config.yaml
num_hidden_layers: 15
hidden_size: 576
num_attention_heads: 9
num_key_value_heads: 9
head_dim: 64
intermediate_size: 1536
vocab_size: 30198
hidden_act: "swiglu"
norm: "rmsnorm"
norm_place: "pre"
norm_eps: 1e-05
positions: "rope"
rope_theta: 10000.0
rope_fraction: 1.0
qk_norm: false
attn_scale: 0.125
bias: "none"
tie_word_embeddings: false
parallel_block: false
init: "uniform"
init_std_qkv: 0.026
init_std_o: 0.0
init_std_up: 0.026
init_std_down: 0.0
optimizer: "adamw"
learning_rate: 0.000577
beta1: 0.9
beta2: 0.99
weight_decay: 0.49
lr_head: 0.00415
max_grad_norm: 0.5
warmup_steps: 349
schedule: "wsd"
decay_fraction: 0.82
decay_shape: "pow"
final_lr_fraction: 0.0
batch_tokens: [65536, 131072, 196608]
max_seq_len: 512
doc_mask: true
z_loss: 0.0001
train_tokens: 617000000
max_steps: 5286
dataset: "wikipedia_en"
MLP neurons of a small language model. Each row is named by its layer, matrix (gate and up: input weights; down: output weights) and neuron, and shows model dimensions 176-271. Each number is 200 + 40 x the weight over its row's rms, rounded and kept within 0 to 999. A neuron's up and down rows have the sign that makes its largest values positive.
After each neuron's rows, "raises" lists the tokens whose logits its output raises most directly, leaving later layers aside; "fires on" lists the tokens most often at its 100 highest values on Wikipedia text that the model never trained on.

L5.gate1099,218,187,170,170,187,209,243,196,283,187,253,194,207,252,159,226,255,155,216,156,284,217,204,183,249,211,121,139,165,147,232,245,328,210,236,140,103,175,182,260,225,218,174,166,165,188,195,126,208,242,215,182,186,178,166,163,188,249,204,235,195,229,266,163,264,154,194,245,158,217,169,138,214,206,181,193,207,182,124,211,245,265,215,184,196,221,200,214,167,122,176,187,136,145,210,217
L5.up1099,180,109,204,195,271,238,231,221,179,197,189,175,150,227,208,177,259,227,217,247,193,123,211,269,140,173,197,194,224,196,137,249,170,179,224,172,211,145,240,248,155,174,183,229,232,168,244,174,204,193,195,135,190,286,244,177,126,237,236,213,194,165,192,182,188,177,235,147,166,196,156,184,250,228,189,274,279,249,212,183,213,250,181,184,161,192,168,156,133,194,96,193,167,315,211,183
L5.down1099,199,156,177,254,150,134,214,181,230,248,208,241,159,225,208,195,315,155,233,209,178,195,253,182,206,177,187,228,202,219,224,174,224,227,165,206,208,172,206,193,173,212,206,217,305,153,231,234,195,189,214,180,232,244,214,190,127,247,181,216,199,249,291,213,205,171,191,231,181,213,198,158,283,207,110,211,221,263,179,196,169,243,213,156,256,216,243,170,178,135,179,272,198,263,216,212
raises: "face", "ables", "ities", "ations", "up"
fires on: " st", " U", " St", "St", "T"

L2.gate45,167,209,222,162,189,185,201,129,234,213,226,206,214,165,174,284,178,228,178,146,223,184,234,136,228,249,201,232,144,173,180,207,192,210,210,155,204,219,235,178,250,222,225,118,237,184,285,209,228,214,156,219,277,169,223,165,213,186,236,196,193,204,205,196,260,233,182,98,193,186,166,97,207,169,117,126,260,249,233,118,192,202,181,158,216,168,157,171,152,154,170,142,221,264,252,191
L2.up45,245,263,261,154,163,194,181,237,227,203,181,128,222,229,148,255,170,254,244,127,267,233,292,146,149,169,189,225,235,151,227,177,195,204,200,145,142,197,218,180,277,208,213,187,232,166,261,233,215,209,141,182,161,241,204,219,255,154,216,158,263,221,217,136,259,181,126,138,193,209,224,216,211,188,194,150,200,187,241,57,235,214,182,203,160,162,168,166,149,198,172,107,192,173,134,233
L2.down45,279,218,229,188,169,150,200,244,197,114,166,143,186,176,193,267,245,259,215,168,255,217,247,199,212,165,173,253,246,195,198,162,200,176,235,181,148,190,193,204,240,108,175,227,189,196,216,181,204,248,145,192,149,207,235,208,195,144,194,164,212,175,229,138,283,236,148,215,210,190,176,202,164,224,188,251,206,207,183,121,242,215,216,220,180,219,122,172,150,244,175,181,198,157,210,197
raises: "ri", "ree", "urb", "owers", "erm"
fires on: "T", "ot", " WT"

L5.gate801,201,207,189,220,148,169,229,201,206,180,241,246,191,188,113,207,183,284,248,213,224,210,229,177,192,239,121,202,162,244,152,192,181,207,230,187,229,146,138,199,208,258,202,186,260,206,234,274,171,212,190,183,227,239,241,243,120,171,233,176,252,190,160,180,173,194,284,183,164,204,174,165,189,258,140,209,145,190,221,170,189,166,196,223,203,227,212,180,209,170,237,189,204,233,217,171
L5.up801,223,156,149,195,205,158,203,161,219,159,222,212,242,263,168,214,235,211,218,145,237,199,177,192,168,194,185,172,159,144,247,217,222,183,226,185,231,77,165,143,168,176,176,204,155,261,169,125,210,121,200,251,181,258,213,303,225,236,249,210,230,258,177,204,171,154,173,178,172,184,260,251,187,212,243,217,166,151,182,180,164,130,190,201,211,146,178,99,209,233,255,229,165,197,265,257
L5.down801,166,214,221,206,187,232,200,215,230,193,251,189,263,173,153,176,178,190,238,198,268,225,185,241,250,192,197,212,186,160,252,217,246,252,120,224,153,144,186,178,158,246,141,204,140,163,215,169,229,182,136,268,197,191,198,168,210,200,139,174,156,249,210,203,206,168,259,184,208,190,248,238,143,221,205,263,195,187,282,233,154,161,176,190,123,251,170,254,251,256,177,218,177,156,101,189
raises: "und", "ula", "uc", "urban", "iles"
fires on: "age", " Fig", "art", " cover", "p"

L2.gate222,128,212,141,249,288,219,182,212,250,212,156,199,193,215,229,219,223,163,178,224,220,185,220,252,192,240,102,232,194,252,193,256,205,200,242,154,224,210,163,268,181,163,213,180,171,223,230,196,189,116,214,158,206,209,197,253,150,172,251,247,191,180,204,313,201,132,245,236,245,248,213,91,151,196,171,180,267,235,195,156,297,156,174,266,172,223,225,186,139,128,146,200,229,161,215,245
L2.up222,210,179,255,199,219,244,192,243,170,171,182,190,162,216,193,152,256,208,158,164,189,142,165,188,111,132,220,265,198,187,207,233,209,177,253,228,250,185,208,304,215,216,190,167,156,190,212,220,255,209,134,121,161,111,243,210,211,177,186,217,254,161,285,196,182,174,227,185,156,261,202,231,265,139,150,200,227,230,164,220,202,208,143,201,227,235,196,156,83,204,246,238,205,251,141,192
L2.down222,223,180,198,194,219,220,200,264,181,188,142,253,162,174,188,299,199,207,236,256,189,184,175,180,182,150,214,176,189,150,194,209,253,225,184,185,196,136,165,266,215,162,187,174,199,212,186,199,176,139,190,156,172,163,228,208,242,247,131,235,243,234,189,168,181,175,207,221,258,215,258,230,223,188,300,238,209,186,245,166,224,181,220,209,206,155,172,184,133,213,249,260,255,206,216,205
raises: "all", "ade", "out", "bs", "re"
fires on: "Sh", " Sab", "emb", " Bob", "ab", " bar"

L9.gate240,221,205,198,222,177,210,252,213,213,203,140,197,244,170,197,175,155,175,158,238,203,163,219,182,190,209,272,149,176,150,237,241,183,223,188,220,166,227,197,162,139,211,203,211,168,225,224,217,197,196,232,157,236,225,185,227,219,193,190,208,185,194,247,175,189,131,198,177,282,145,265,186,178,213,137,166,114,162,225,248,156,158,158,206,198,143,206,258,211,215,181,228,228,172,190,183
L9.up240,206,193,249,194,120,236,261,268,217,196,173,174,214,218,171,195,219,158,103,153,189,193,166,314,212,165,169,234,231,212,171,142,197,189,168,190,169,203,216,159,241,172,163,288,254,255,168,133,223,141,184,143,201,130,240,163,227,268,128,186,229,226,250,209,299,289,213,245,110,199,159,153,111,202,190,207,202,197,133,261,219,223,222,193,242,203,184,119,192,293,167,148,192,130,124,234
L9.down240,262,184,206,145,152,149,179,75,123,192,224,209,219,259,152,241,184,228,218,228,148,169,207,253,204,164,230,174,221,201,215,202,159,172,228,200,210,197,211,189,212,165,221,171,210,234,203,257,214,225,185,181,211,171,227,190,231,105,174,191,140,234,227,216,230,161,209,177,220,226,247,184,176,247,232,252,208,134,230,206,243,249,124,214,189,155,227,166,153,215,160,116,204,222,169,203
raises: " times", "uring", "work", "ux", "urb"
fires on: " |", ";"

L4.gate490,212,229,230,188,212,153,226,228,229,229,213,208,167,182,179,244,222,149,230,202,225,121,209,265,150,220,256,222,229,240,210,280,245,244,141,284,238,206,187,232,152,188,150,174,215,144,143,255,148,225,203,202,285,100,101,156,168,194,262,159,145,190,220,159,199,232,169,162,258,239,233,206,300,217,156,175,157,247,197,171,164,187,160,209,253,132,223,256,199,156,273,276,217,217,216,210
L4.up490,183,253,163,165,216,199,198,191,168,166,218,178,201,163,162,197,161,171,228,169,161,145,135,234,216,198,224,269,225,222,223,182,170,237,185,232,211,162,176,216,183,218,217,210,219,168,231,188,234,250,140,209,260,237,170,230,161,211,196,210,157,196,200,187,206,183,281,198,207,153,194,168,197,162,274,152,158,195,159,178,245,154,157,227,248,278,194,155,183,174,241,254,188,163,169,219
L4.down490,227,229,153,155,248,170,184,162,267,207,265,135,205,251,263,168,194,141,191,244,210,148,274,161,196,198,221,186,171,149,210,210,240,225,169,169,225,274,183,217,157,151,214,172,224,159,159,191,187,147,149,190,208,116,223,220,255,265,172,220,142,229,152,179,232,217,222,200,184,236,267,220,214,126,169,175,192,230,187,209,261,243,160,239,192,119,199,225,180,170,191,275,213,249,205,221
raises: "ical", "ators", "isation", "ational", "ized"
fires on: "y", "our", "er", "ar", "ur", "id"

L2.gate508,160,187,142,255,205,157,246,229,190,226,297,149,243,167,179,241,129,228,209,238,211,197,202,147,175,204,194,172,205,297,192,190,214,220,216,173,286,222,183,186,181,236,276,200,219,229,200,276,288,160,225,189,198,192,150,252,162,193,191,160,212,135,205,205,126,159,245,200,253,209,96,187,168,181,165,213,223,217,131,254,255,187,215,214,244,216,172,139,220,190,214,144,244,198,234,218
L2.up508,111,186,141,208,210,170,221,221,203,230,257,145,224,133,235,288,223,193,182,218,271,158,214,142,193,188,208,161,234,217,182,177,190,190,213,182,273,232,132,187,199,179,207,228,197,214,184,204,232,186,245,148,192,169,209,187,197,247,214,189,203,200,192,193,222,128,193,155,185,208,149,186,205,255,251,215,141,247,187,201,248,129,195,241,229,181,91,178,224,240,202,214,155,174,280,164
L2.down508,189,178,170,203,151,164,237,217,203,228,170,125,204,84,200,298,182,163,184,270,223,143,255,174,199,229,204,189,191,230,169,213,130,182,180,219,190,234,160,163,242,148,205,175,263,205,179,240,254,198,227,138,120,168,156,166,176,215,164,198,198,172,172,202,210,151,194,229,251,238,151,231,211,221,243,268,148,210,206,270,203,183,218,150,192,203,163,213,286,216,192,179,181,202,250,197
raises: "aly", "ales", "aling", "als", "j"
fires on: " He", " Re", " re", "He", " Co"

L9.gate399,154,235,234,252,264,254,211,280,170,272,161,230,252,216,137,147,175,218,194,208,248,148,287,227,217,195,192,199,216,184,185,193,212,193,176,190,146,130,249,98,156,226,187,223,207,271,199,207,189,198,255,201,181,222,220,211,224,172,186,307,221,164,180,252,201,193,231,161,230,240,240,238,172,259,176,216,176,183,173,169,232,179,233,174,183,221,177,208,248,205,184,148,166,190,162,201
L9.up399,204,217,200,196,303,204,233,204,186,210,248,185,187,205,151,206,167,158,188,195,238,186,169,214,280,155,191,217,215,155,215,192,199,205,130,177,214,182,230,120,149,249,174,170,240,291,188,185,91,155,201,239,171,235,209,168,222,132,198,326,195,201,177,243,225,235,138,150,251,145,177,179,210,160,197,240,183,173,189,186,251,165,192,204,152,244,164,212,197,291,140,146,214,238,249,262
L9.down399,220,218,191,212,230,173,204,183,193,262,211,188,147,189,219,212,284,129,191,259,173,228,170,206,240,205,218,196,178,189,182,237,187,191,195,216,229,177,170,164,231,439,190,195,194,180,244,227,173,271,205,324,209,160,235,168,219,224,212,215,142,214,145,188,191,188,200,163,194,225,193,195,170,204,165,149,183,58,180,190,145,228,205,201,167,228,213,263,177,229,144,255,210,167,209,192
raises: " however", "\n", " further", " others", " while"
fires on: ";", ",", ":"